{
  "n_layer": 15,
  "d_model": 192,
  "n_head": 2,
  "n_kv_head": 2,
  "head_dim": 96,
  "d_mlp": 768,
  "vocab_size": 1796,
  "activation": "tanh_gelu",
  "norm": "layernorm",
  "norm_place": "pre",
  "norm_eps": 1e-06,
  "positions": "learned",
  "qk_norm": false,
  "attn_scale": 0.102,
  "bias": "all",
  "tie_embeddings": true,
  "parallel_block": false,
  "init": "normal",
  "init_std_qkv": 0.0246,
  "init_std_o": 0.0045,
  "init_std_up": 0.0246,
  "init_std_down": 0.0045,
  "optimizer": "muon",
  "lr": 0.00755,
  "lr_mult_o": 1.62,
  "beta1": 0.9,
  "lr_head": 0.00636,
  "grad_clip": 1.0,
  "warmup_steps": 200,
  "schedule": "wsd",
  "decay_fraction": 0.532,
  "decay_shape": "linear",
  "final_lr_fraction": 0.02,
  "batch_tokens": 65536,
  "seq_len": 512,
  "doc_mask": true,
  "train_tokens": 365000000,
  "steps": 5570,
  "dataset": "wikipedia_en"
}
MLP neurons of a small language model. Each row is named by its layer, matrix (up: input weights) and neuron, and shows model dimensions 32-159. Each number is 500 + 40 x the weight over its row's rms, rounded and kept within 0 to 999. Numbers have three digits each.
After each neuron's rows, "fires after" lists the tokens most often just before its 100 highest values on Wikipedia text that the model never trained on.

L8.up729:502501517484536550502473447521504469576537487547491504475523423480527454388458451490486455488544438533562499445463529544515545492495521557509452425517424504513495488487554537561473540429539456553516489482509476491431512478534447504517478452517443469510523519503485494444497562475466492565482460440424446524488558538466492518587467540453448523470475409524493457490450523467600502478531
fires after: " Sup", "um", "ri", " sim", "le", " S"

L7.up390:476479477394491513539421504444488597494502466506506488517473500495483459542484512447503531465429513508554453540496478512490543515410499447537536465427469546515565500583591516481525480541550469449481489536483515498441508503452461476401475529524478489503463469536517464492568440464479552473471586607633481519479444547457516498507476502493545524483482571424498495503509475496535516471429
fires after: "6", "8", "7", "5", " ", "′"

L8.up15:470541453557486473539464571456501454480614488546486510502484434572487503522436477478522512490530505468517511512551499483511528381479542491515510501562449525458512464468487547479539513461529542468491502532438488502554563473456607480497513494491423408520547460510513503474523505496514477483526446498451484549464507485626448487509509494503487506469540435499531506408478434445477549472493
fires after: " m", " M", " t", "h", " h", " H"

L5.up297:506450416448511475507496533514500512482481526446551454533497462465467533386482511512483520475471520545444515538523465512519505497481504480508555520512581528506501539501357513531501490472413506512550490475460497496595484485494533478514494506513511465540534459562531508463512494535499463530512456464558513577485536448570474455456451504572492436524528525469528569481505506528379488437529
fires after: " w", " W", " Sh", "-", " t", " T"

L5.up511:538531550509464555482553510526432542516491524493506492458551489548545446488533489498505490462527522464479498486490440600464463516495517462512485500486560462472500462471528542520481596510545542417441443514523415511485525462518512535426532544547499519523516473505499614532503484504531523472513532525468497477578499556449484456544527457497578547541458530477498507535413494444566546518615
fires after: " col", " Ant", " an", " per", " Per", " A"

L8.up530:462520551508562481461410517547429521505455527473454561477441499496573478476454518546506512488491476488487519455483530453576481501439426512543512479546488518502465470502484468513505492480589537536516471459599563506488567435531525487502557496436524474490508430549487481566507506577503481538452530551482462515508517503532536476490518524485510485499474516542474569505562491502469502417548
fires after: " A", " a", "A", " per", " "

L11.up709:547511457567508492471547546546536506437474481523544525511463499531498490452554538496437506476470536508584535504593499544535412520432513537404516617466454477487503562518465535540557485464541474488498457514431460493505584508466479449404524460419522493489476539494452538594568472489521522530514544481498484516577549507495493452461521521478486462463552464495472482465500510503494500565468
fires after: ",", "4", " to", " I", " |", "ag"

L8.up616:523513538453497539522490483414433456505493537425538514624481441545483548483467500505534528444494510418466498496517520456467486486492506517525531514557523503484543480489514429510528544527434572463496488457499533421517475449479529527464526487460475498473561510524464514491491492527494473531506536521473547580472544509537494466580480489470547465504505587523503538584483522482495462494550
fires after: ",", " w", "ough", " W", "w", " H"

L5.up737:523493528493497446473423481549503459475555534511514398583526513537458519492494569491514592522490459430435415444463504565511564432509547556553499516550529490414462484566507530521479486486463464466477493469464515482579466538505476471512511525529505553565461523467457507516485498489489537481519517480493506469542532525451487608514475560518497495408521481474512534492477547471498399462485
fires after: " f", "n", " w", "-", " F", " W"

L5.up93:492525442512449538499526550525512501451598467480478475522441486551473442573468579475406496515451552487485428564471460516531458459518507445507461543517527446437553477516461479560463500505430442531522552548517511482497488500448549546524469457519468468493468504589522504458492475579466438515581521447506547507485466441559490516485521457606476486411523547514452491464521478540495543552433
fires after: " M", " B", " H", "M", " J"

L8.up459:521468511481437475518539491528480510539519518525489477484494503550493433479470459503538501532538455545474550459514591452552498518460559530530512463538434503445507477510507484551528422493485489474482533458542544478473524518513499423531429515512655554462507478516494512528508477491457506577483547514495479463550463454572490436491465497480523432507439440522562420420494537466476576566466
fires after: " b", " g", "ab", "b", "o", " th"

L10.up46:475560506457472477488491464555555499492454481485411531529515510452466497514488481466538553486508465525478495473587495508543493492456439440496517491499458505483507437454550597526434484479430420528519476472550478521506579519507468566589457514528549526570501511526569476513463483484441532542482448509516400535462494502529530515491451442443473490542548499577490436451484445489525548521467
fires after: " on", " ", " to", " On", " j"

L7.up55:466506464535444508490471422496483384515385459454554487528530479484502523441490490515614476514516495533390488407569504483492543511492534515503502470535544466569500426575468506493548487486460476490527462442522517500508535492478558472432576548556575498492529539540449527547573433517496510511489519487498516456550506519472482526464532487507545507520497463496544596506473505518470536534527
fires after: " H", " h", " O", " P", "h"

L5.up68:548530489467485495572566508550473522453471524554471520525490521527529529487468518419409461529564499518485473489521519499494458539553545457490494481506564488506455586508469516482476424506450489498440486443573589516487449394447541540535567462479502471556586540520481512473522499519487515484517488398495473577524563524481527428510467504509515549570569479574548487500497422446506512501476
fires after: " ", " la", " comp", "em", " dep"

L6.up461:557472477426450517553476449484507474475476486499487496509364484469503453518523536460484501514530509496492483431508502450482521520479455471523463501473482448437507495478540513419498499565397544449430466542489520483474501494518453535501464469480495474493541574508483508520503516516519445581558515495567401539492532534544534577522543530515531511539505537576477532512455454546539535511574
fires after: " W", " w", "w", " t", " ("

L5.up375:453546510528497548501510553476581570528468495479517438518467495451485483442546498485456468498456449501517492529516572501534549532453498480533516485525425481492537476414491487485484438480511434491590522553466528540525558487526526395483475451469465553522481448560508526475511484504468476525491480514460435548510504457512484622578542449404545487557519489509496444440458475505533423481512
fires after: " T", " t", " G", " s", "ost", "e"

L7.up677:494514497449464546519436560472443498483456516492420485483547511587513499477527512495529512472498496425467539513505477493522473527530422515525465528453571501515466499468507563484527545492565482538525440399513526452496507481518571483506515533543455517574540490521511472584591526488507539437503539511447465453581546505481526436600479519520553464569439544534502551483487530478547563458513
fires after: " a", " A", " pro", " Sp", " per", "^{"

L6.up362:441508573518584485467497561533525529433496477522378525507491522527509465519529530478502497475499455480550494499515516473563495498493493533530494437519563469508535449496519547534504453553449477468517467536546455579580499479475473465445450526534527471474508412508498540497516476526489569470551585505494460458482516499545576495471491502528493546502478519524470458529474554505538399511537
fires after: "0", " D", " ", "1", "D"

L7.up486:478458493492504432525522499460486546479493503548495504498521568537426459459509496434488498434648493491501508522495496554504441525554494538505488513507491523563480451480509445486520482414560521543444493511514541436499487499463531577526521466472526552526518490451480568492458524486501465540481539527571522485567487562559475420480517445529498445437519351517539517525524529492463452492501
fires after: " al", " El", " Al", " Le", "le", "v"

L10.up65:522513489553549463509460453524480508490463499517514448487470506563494475459562576514524561578478511485498545422549514502511547498491439569480521442537509415420586531484583504491590443512498564506494511483537434543413508465482530545500525516449485517518478543404523503526446522524456484499509481510509463466465497467537549570530526483438578454496579516481423614513502521546583515484497
fires after: " ", "c", " h", ",", " with", " that"

L9.up20:486513525494410538464507490485407483435518454590571454542506554433476504475427447563544540469508507620518490561563474495500397549538489526544485501547455514484508485570517536437466485508499505478554401526508463529496503515521529512481494429392477533443439517497528522510421588454449553513485490486506497457496506519466517569545499481534513473522491495480468523517525561482470497444523
fires after: " G", "T", ".", "G", " V", " suc"

L7.up515:559480537475465474481448554523430487549486528437531545496443482492534505422504579529517533433496520572502497508449456522556481492552533528450596387530551511556450492467526483484502470438464488450483487441517452508526417543496474461459543471541504525463554518521474585498512511482500474516424531476391506444563540561478519455548591501459541520521536467528478505491570482581493489509522
fires after: "H", "-", " \"", " Ch", " and", " inter"

L11.up356:445512467496489516506514559472515509484453494526457453521451480599452488498528486458517510447522477498512461448475476498567550427409420500466456525495512441536515544463528538553466594535510491482575554535530504424482522486515481515527539529544535509519539459558553516522493429476538546512480484470521475545478478469496456467528540481506541494511470508472438473535483487579531436545533
fires after: " ", " |", "-", " s"

L6.up487:550505430479481537509522467555528503453575428516493539479488593468459535507473566496495514476520487524474510484526456422512464494543424523515513484488474466450539491485468544490487464560440451460504487439516419530507507510481531494518504424466532501473434481495492534465472534537417481508495490522493499465507536537472458519491594476490516535490541469539427437509596499498521532504536
fires after: " ", " in", " L", " on", " N"

L11.up22:552419464441569485548515508556510533463517523491514494534528460522481416486540531439476548530477463471507456503495489502501535424511511542459551505443492510505530515552508528503461529515460531469445496539491433586501481456559499474442533573508551368500538510423520485476441507525442487582434479532524468551506496476575558493571531540531480468533553530481499493572483429479534577481494
fires after: " sc", " Sc", "c", " gr", " dist", " tr"

L7.up417:472494500452415439502479555539469500505482463488515518513487515515468396433508494511507521519533545482516497454532517518519507608450457459513433457467517496471527483477530569504523547526504544534546474505562535626526546431553452526478529510534468553489543491535494500551504518513439608520490553494482561525511453508444564455459411540525552547439484522499430462580458496491435487472584
fires after: "1", "2", "0", "7", "3", "4"

L8.up709:517518456468484436443515545476526520497475418536547490531508540514474516537567580554429494497563523537483504484518565495474494504492505540440533467501556495470546473499574517542468495498516450456470528466533469615555465429436428543509528526562496483445466461525459451467473523415442516475550513475431354443544457485494501475491460516518508462469499476503483540518466497554534526446539
fires after: "\n", " ", ")\n", " is", " a"

L9.up485:582454558376566511480499500520469486451525471458416515523557518497506469525464482513488480558486458517441478510491472504458466502529488454478542465536507534429524523450455463506511571527484473453490538573560509571523510454473534504475521597516492553555445481548497498503427574448525423446510473450442374573475556527505487492498523479477538480519537540501529403514506465483466522506495
fires after: "ud", "i", " D", " d", "ate", " m"

L11.up274:517420504509508476439489452461524456527516527493474528496457470554449474495495481460459489544518532575478521521538500475526492489568528562472456476452450509487467497480489540500519499465526459472501516474551531561522462527455500461457498536507493492539494513497506521482547471554433519517530506580393530473596540485524509476434506490385522519516536487540470427462506491575469525524514
fires after: "er", "b", " under", "o", "ur"

L11.up468:558488545433605509486502578547513496569530523515471478515467524493491478471489489469506517419478415520513556476550465540561531469441565539496515457508477495507487512465541482482489503495537457509471473502472542512483496472523512544503410529535553529605519558512546459441486445462453483514527519513555510531549473484520447494474502467401488502395530590481457480513498574415571530472474
fires after: " the", " |", "e", " The", "'s"

L10.up517:544485503540461528432558498554503492510483493447556554479464487576510557497435518491569518429558534533440483477445534501497469505533540469515470502527490551569455439493495467542552518427517457467475556535541455510531595518532504473485500536432495490402492486545552512522539543486495504533530459539437477430543531405457543521432485521499567481549489537498508513469483529508462500491494
fires after: " T", " t", "T", "t"

L8.up368:506477508477509495564445502507501464477482523536490491513489507492518539480514503522499467433501476498512506493408450488446470520479499416520500480543480496531470508563490498497542547557419536523491512474459488475553449483505579474590398543493461556504491579512585499458501528496571447530491497498533471458523468485545519496455426483452487532544475595583526470479487516494529532425521
fires after: " m", "m", "w", " w", " pr"

L6.up329:461517543481469568504467575433462515484491489539522426533505483430479491502538540529522526460576451480494505444541501556535548544502442446485458464444523485530434417521465524496482471525488507537549523533522467491550489529574485462551532519570507523462503476528488449497536499454456560514493593509547564527495390461476496536538454502478553482409527537490447499551550477469465478559506
fires after: " ", "0", " b", "-", " (", "1"

L5.up754:513512485547492495573509534553488508452510391596515497503529544464524530569536550409522482510512523420439528507569454528492395549520530493486459542459481468490485470488509524490558482483522508487450503495515504541515474523484531544482524439524540532622492497546535436503485546512517457447477490479523519507465464482496583443524499461504474422443543438464563515457447455514411556504521
fires after: " h", " al", " ent", " Al", " l", " San"

L5.up426:447479443505467509530468554495490475470555503471522500531504498513456556455566535455493456446497514483434571498462490528462461487498509524492456454433481541485525425524533480491564542511482512449490475519434430482481493534528495499538509549512468542476441458537556487513454504482553449577488494497525500521540509436611552539487532530559468364499447475555486525497419486475489519501541
fires after: " pr", ".", "iv", "icip", "r", "ar"

L5.up658:510549529477468480423384555481493494421437546460413497525528555503491576458472540504511522499498477534504508458525488467465473512473442479505525570494461509456488501551493536493555492543524494421599481499469473546494457524541521473531491574548469550541512571511481493506502403521480456533436538504517497493582482468518527575514452480463522543510589518443457488538488535465568477505451
fires after: " F", " The", " le", " Pro", " O", " f"

L9.up206:593499420492443488567549620550576421528523537499453521499497548502484469458488537444500551511512540466494449557467550478468493462481480510543488532510509503451530465472507572487464526476544482527550530489532438505512522440484491478478444554501522484499486481479593550527490503528482556541473479512484503541445449499487444523596509493553523462458527411451515524441487516564486486458526
fires after: " M", " m", "t", "att", "–", " B"

L7.up39:561549514364452507422483531519434502484505480490503450492539566483514522459550507512476464485521541510551555513462433493497468499437487524438494470531427553494513467570548511515501539495536520501526469471431481528520536474444572488457455520464467460435579522516516482524446655491443459458435476474508485539471447489471480506516527489500505518441501461518490519499456465521485565511462
fires after: " G", " gu", " l", "G", "C", "ob"

L8.up171:529466585479527481533538484503511516508511435541538495579532556554533542530539500472535475482554466502530556542471430536524539435508508512493490447548567524549476420474451486633433463523493483534452511544532436496489491457488491459411584501487565478507496540522471453438416467491506453398512465496455448494491571444447435510539475445451528492520530547518505483436478550465503470428520
fires after: " d", " D", "D", "d", "ing", "ed"

L5.up201:475503557479471579458571541512500531459458515524520498497521535494449474459522491512490569429423563390484518549504562512479442513547509453473590515527511493540473484461456485529493456455470507500512467448460475432586501490489567485540532462484534470468547535446567458534503474515533501497458571488546506513518407416542480511564539500542537406449470505533478507533467481492542560457442
fires after: " |", " n", " ", " w", " W"

L9.up100:503512592455532478512480492503523504480560457558565567540489493477545462500554573503559446491472419534508483560586495487470540482530505479452433445524522478453511425462472510469498491493511462553509483489592501449397518535479540454535527534461498452521489534434420480561461596572470524501464481539495425469437477485496445499485533495482518476556472540473490524512549566500546499567496
fires after: " c", ",", " C", " before", " up", " to"

L10.up10:490556508482532468484506492516494484464464531490488539497555544525525563501522530490494521396526486489491468459474531493401594579580488477429453479416455550507580509493522445593481443599509507546494440454513507486507509545486514531511502495561544531490461477510510491569512502444524527469486499559510405412493499551460448570532463479553469430514544573483529519512503472472475459520487
fires after: " |", " Par", "el", " in", " was", " on"

L6.up424:501531474498527476536470487469474483473488563558431469476488472462532407467481522513490606461483469574463438521553512550542460500493474466489443467514491525466494428540524532474516472495480496559466483490515465404480562488571518496530466449463444491529619471508535564539467478496513483582473536495518541501480473488556522444398530522503502431505618486498503530466532487533543456506532
fires after: " al", " ar", " stud", " char", "rent", "pt"

L8.up45:490439513484533491513529530526484549505506449539516503540405481546470527457420487481504577534566467481518518568528472505502570459465541522403476501555477501441499488580506432503500509446538428448477486482630447532505544543514509480549493548505475476516507442510493529487578540530463481547436459519544516469485443480531463467484581464502456494449468562487489471451538434501487529468518
fires after: ",", " B", " (", " to"

L5.up744:531425568504525445497495505529461514494569515490446503475540463528433559500606498514493551571536490495510469537447509423526496499475426497490547529405494459517475459537487506453518500482530485453463486570501497466505507450466512457511452593453413530475527509490510512518495518531493466496567572567454415464501543479564439498586436488503567487429528499538491430540562512486473438504458
fires after: " g", " st", " sp", " dec", "ir"

L11.up638:520486521493505453464497545558501542394499497526539542510473516453528499549435567461488477499513500512454509546528480462540535512485514549481496531462531522420476501479512518474504513410524509495497476520521436562481487487603455461445430540531459517560436495505476480492487502539477487494452502521539531570493560441563458575467535533479528444510459466568543474589504462522477468493453
fires after: "st", " B", " A", " J", " b", " R"

L6.up439:483469578514508566521484496457444444473490550550546471439505412510507480439544523510514499445528502545526466474493574465531505551532480527394445502474490568482525493505499542513582460540496526448505485466461504465579441420484530505488492375487461487489508507537526495520474454437506495570505515519515541471536514446513529500530542455475576454512538452490482503457518496432497550431497
fires after: " ", " H", " and", " w", "s"

L5.up731:520545505483503485518535449477471626471527521526535511479483518546469535500469536484516514497472555441492503536526518448488467467456514516560492519537468499464486481544571470538553505483442477567471441494542440480515479518474497392406502513474572537457526587564561492431472529505492484557528481512444462485487519514479524466583423471528517525494485607491394476467443481478572515551508
fires after: " M", " ph", " C", " D", " T"

L10.up651:541541509410446496602479509455575464510532497550516468580418509503498476539421554473522525522583455541466465521565499462514503537452523480564438411519462458530522514555563566504523450445501429520472531511467564483499514502449520524461359475507522471518452516464522432531491496444507498535468531427504448462480550513538488468438516485427414473458545442516537527454493492513487502520553
fires after: " m", " ", "-", "\n", " st", " M"

L6.up136:463494508407488478473537473521506551475518501526520582529464527514513549483509542462510559506490522458447477552507458528489529495483532510475524504488593515520491500401563510510531498466519503465472485569568466544466537493491501417531438505512478415564472541434542458605523601547450509518510498506511466497543408588502465514568447524472515479475470425564477536485505611508552470457462
fires after: " ", " c", " .", " s", " an"

L8.up212:537502555468511491595473490483461500441484485476524497519513544511533539476541482511547471563514513466461480539520539519501446474447533486472541501526483545478498514547485451451437562520481505490469604461451474542508511492596503489487480534460472522440547483479507525452505508476538475424412544535512507562419502527527428536534485429538572548532499497481532496524486515538509426501515
fires after: "in", "n", "ang", "an", "am"

L6.up496:533533525461452515468612576479473530503502530506517473498489479542457529447489495476493495547518469492606510466473380520488471505515482535505484507502554435482511438480535410554523550570411492419498423517503465538517467564499499477483455481552455542603479588460511496537514529484516587502500515474511465489481461549476516438460530533520455447505479490488494536505440457501550463573583
fires after: ":", " (", "[", " am", " known", " \""

L9.up62:487518420490479524499474498465522590450534477454433577525491478458537434535430488493554458540563494414449513506477538465494510494511515441535552492521529520508557475500570542490574446527562526546503548457551498510467548495532534451517529490506540571460505448510454578548460392506516523544452492503469366523435504511572422402524453532519482485550444460485516455506514486587451454484531
fires after: " A", " a", " S", " B", " M"

L7.up361:475477531509497521432447501517480546505521491541475544479548497496525403559553464518472568490486479511504439535524563472481538534553529503580486446435502468527565514475598559513456510468594459424467510520474513505529463568486484517524481553518463479465484527506471503517500486487478532421447501517501455525501529477464467434525483543409484508570501508544487512514447477421513490496549
fires after: "6", "ou", "7", "le", "8", "9"

L9.up111:459488555499507528454510472461513512529451454616531494474485480450541583471494526461549467487456486453496548526535565492497529453444568486475548488387527409486555487458465442527528530440520447472557552464420441495567503468519522454424491475522441459511527473508517527513580445520505469486533571557471512486488559471525429521471548479497517549537482592487438553519513511473540505510530
fires after: " in", " a", " an", " of", " th", " A"

L6.up216:486515398529462508451495522533594561470538421525539457494450443509458459512545526435444427506526469456466508564537495505488529520484474528524490461535594514461490567520580472478523410423498466517535515538559457498466492544503599534468512494483536484547437509502435496412505533475472534501462463483547434548532494550513508503563496525490557514487460485489470534452521476500477480496440
fires after: " L", "L", " J", " one", " R", " New"

L6.up409:497479546465442515465518503469456484449570493514518552507486508431442532461480575488541503430489518493449534466563485526479506447433517572481435489489456540542499554542439507452503561490507496416542529477423490527520480519519511512536596513507470531475471500475506518538481502512508517556486556514441514471455481474512534541518513558576519516465471500583444510444460454436523449487448
fires after: " W", " No", " K", " St", " B", " H"

L5.up173:498472553525460514541549509504557601579461493451462476493519471423502490473437515526491500454570431446452511428443495530464465494476466449540534523445384454487495445466539520499505523539479434488539491524541421541534455558518434543526541509569490555490506508506491467423505508521518439477516496503451436527531485508546469543523514496509536454495573475524459478540456522447593575437565
fires after: " Sup", " un", " sup", " S", " "

L11.up405:534473535486472519507554447504423492471396513511445541485510508521530471494574575560472516490498495450460568523572545502453497499501492526487464520513577528507537504518505502438520443497577472445519530496514471483513526463437463453439495508566459518598424473598539451562507472514559497619492532519521473466472448487486445499526461505475500530511451532492449576490451504437511501508533
fires after: " c", " con", " per", " Per", "on", "in"

L5.up537:475458470514449538482519611474515495462501502466557519476476449437427397443489531507533562478498483550480503470568500525496473486487513550527517512486524423479518483525538494544552475579433510457458468518523443505531466583476500561504478516499553510499506496572508544529506529500458462478565514489541432528492443539491498423508518476504513499441437522488465424542509543540583462459583
fires after: "\n", ")\n", " \"", " ("

L6.up726:484557496481437499517507483491482379489565503551546485453539514492546458511486574495484485519527522524485464556569516489577490474474508500481526510487571501516458448517533496511514414504491453559478541522490556509446478533497480498532434516499453531495474483508538510508531541509480519480544573455478445473446552442538524502532492506528490505462547516568494562521586473466436473402482
fires after: " t", "l", " r", "w", " T", " st"

L7.up641:466531495519534489469438484534466506413493491463507517504538449458428487481552425441504501464493538520484511513491526512451581464488486445373524513486495470475471468549590460533512508576512475459470521559515502524564507493458456517534495454467480559539526490604424539449470453478483555518509561531540428476520489515551559526484508531611507452442523550479506470518500514471512576502429
fires after: " ", " T", " R", " E", " F", " N"

L10.up405:555548496499417483450594543476473417412529441478510504484495565496470528549493557555478516473517513479501437488539554552473486532583482498492523477500542471517499489503567446455577480478470472493510437553455455513488549542505521509487510457497543501412453510531522509539472436518518500491472494504482454504483498488539483495486504482518455464543517602509553450441524518464489541502458
fires after: " in", " t", " and", " T", " of"

L9.up216:504541458520499469449516465489441465421434501536557594429533487509524516447463508534505491473485528566528471477458518493502525533470522509523583526517539472471515487542531554532492465475485472568481511514461457469502495494498531463485502498466566495463568483546484500493466508462504481503485457535441552454485556487433424468567482476561595459474572566422500434469425491466486501488524
fires after: " C", " M", " m", " As", "at", "oc"

L6.up118:523465509566485499470492497517540511476415489504513488524515487508525581463514528481533557557506571500408506511533496472455549470522406583490506518514524454521453494464428564413526469510462520522545524514445480535518454484480449489453470441534532465499489571528525417506461512489506550472492503555452496485529520474534561467524562483539519451487518518480464511476410502508427469484454
fires after: " W", " T", " t", " S", " X"

L9.up260:545547525514455471509479556489539503527499489531462474484421458445535507513562501485516511573588541416516557487540527524528485491464507465452531484453458513402482496456515499516504504458524504473499481558480453492501511443488553478472492528530507554553505459501522529482539496504585519562514539592441469459485494579484491533649499574484575468528516477438533467520570462496521526487563
fires after: " f", " a", " ", " F", "A", " M"

L5.up223:487459522463519501449544466448518496469459485500514446496461481512513622443510521460570542520543498513493468478471492356468478515403569541467492444481508467588522439483531460437512590480496486542493522549443546513580462541568496491513477528510496454464428537476468551501527506573519513563490563501536507483475501455567569540521557483476476523468487574541530502430478491502514472516550
fires after: " W", " V", " Ph", " T", " v", " K"

L5.up601:419455495549411556483503567458471498509454491480504521532524484501511462427507480493496527461523553517577509483520477427537513522484501512526490484560553437489470491495494606500569475519529576461440485496456529537515487490579455451557443521500528514498469493478471569511416545567414460546576495478499423490469544532593419448546475549537530505542518515497493413483434457544536482480493
fires after: "A", " J", " S", " A", " al"

L5.up140:518399469526488514570515469528483505549499505448523474494502473491510441492418469496518536434457526499497485401504447475499513516425514497455477460540474524450514541527522469483488522536442524427556533496471465487502517550486448530507486482544420547491479504597474575499523525530476565486484558617535504540500462548496452430465505510507464491538462524519411451534494432512588459497543
fires after: " (", " \"", "\n", " =\n\n", "-", "==\n"

L7.up386:591548567555541536479550520533486487522426476488494479453423451489499477487502530419463474512524461466494483427461513502514532541494491530461490449456551497430515474500553490513483529514507523510575499431454511506522475455540487548489482503488466552532434499500461526518502495596554505507571602506463460528488514483462492479513533438500551546556508522515594477512465489490553497477535
fires after: " M", " a", "y", " A", "sh", "A"

L8.up91:486539475460551548511446511549544491476560480546518470483586470488512496508444555536506530458491383516537470538439501601439529494480552451488568482517458435599536478537476516499474536523550492475523585501527508457480495374513521521548467470550519509538516485525530536539491505508537535477527405448556477550504491455476474444526544509445523484415491495478454490501521445521439476503448
fires after: " |", " ", "0", "1"

L8.up285:537562432527453510518553518464431446506542507483511501526468568481416508522424534439598544514491529504505534481598604490538522488488468539496460516490475506402527584539501401497490480457494487505515508510563522455545579482420451450494487476487468514481493559483477561434452494526513495424496500521536495565467540512472565563518520457444439440503469523493536475491522533508517488472486
fires after: "i", "o", "u", " t"

L7.up483:469524411492502510486496529453490448547461431466456500505525512441436507457532503518541542576491508563459525444579504563436534520570488467377541473448419516507543489531536541515525486542452461485524537507473586536520540590507419475487508494545502506477540520462441490476488536532576483488511483548555455487504515481461536494454528503459527493479496479434534538480568491491497497526473
fires after: "i", " R", "a", ")", "u", " T"

L6.up444:529516511475528543495537457467460578528464507515485480530545451506442506529547507487511513435501498451500497413540502397501543507468474512541501468500491458474410554527551483559469494494543570564545469441465531478535555509525485463561489465507531570470485475501501452452565474441470509489456495533460512523538486488501592567484528495503553476499470455531467493496500517567556433512515
fires after: " |", " ", " f", " th"

L11.up740:456518474468437484459512508485470518545442510500477534554528472460531504553491570486509540527425381537546463457531521495525555495465501422527562488477521506498447499530570464509533473460449498473501508574523500557532491549513473486504455465440541567587533500515457461539542511529413551480499507581492512472545519510548572474495489537382522477467465493463483517398509559510541490488506
fires after: " g", " a", " s", " h", " G", " "

L9.up420:545531432580461573489463480497532507470512476545515508518495434499458496508509464499528497532545444522530463492535510543503477487454511470429584456510475484581513405541518480544527454454554505527522469498532507419450527493500550498480505552568566499460516513576505519470420489565518510517534513496487428507513478441499448449494473523538573528456449469507498521515490488474569504521486
fires after: " T", " B", " R", " M", " S"

L5.up654:512516575494489537574478560524465512438545512550451491495530562521439507491500601440532412486472510526447482507476507481481562555448469485462459514492520491472560468491437556547502532528475454575550514592471510470497496485544572478583494462485421516465427490518511521508556506517469510480503577481460452490465493496504517504531513453472595466492487515604476417534445493461473487479535
fires after: " t", " T", " c", " g", " st"

L10.up238:525495532433486467496446495512516477501513491530471469491424434516463549476484472450391475503467452444490514465519459392507543444399502455448530505534494521470533496541536476514503451557504505570472577487556532448601526508512493521523440542488501525492560479562503563514491562563518531510426526430529487487516477534456451536547549494515559530407442538567471434527528505513466444446508
fires after: " m", " B", "s", " b", "b", " w"

L6.up36:459467466563509527513503532498461527480449485525504565533467520485507553487584483484470524404532473529581451596514536454455514483521385487496464486427477491505495489525512487550415521500495430562442560525519519476503371500551481495483499466469432503485455520514480476548518536472518473471498503460581503511517547470487485502546524496454569475463512561551502515424563493521548455554459
fires after: " |", " on", " −", " ", "|---|---|---|---", " kn"

L11.up229:472529507432483547583485543506458473507508473479556493540540530593477531523535499448475526425473525532467498537573473491485418579469506482469482524489499466535452538478462513465470566622440491432463448464444503495478507529475544564499446505513472520469525476586488528516507444545546455484489499426488491491508588485481605438494461511487519487490476541566501509482493479483456508507486
fires after: " as", "oun", "ro", "im", "h", "us"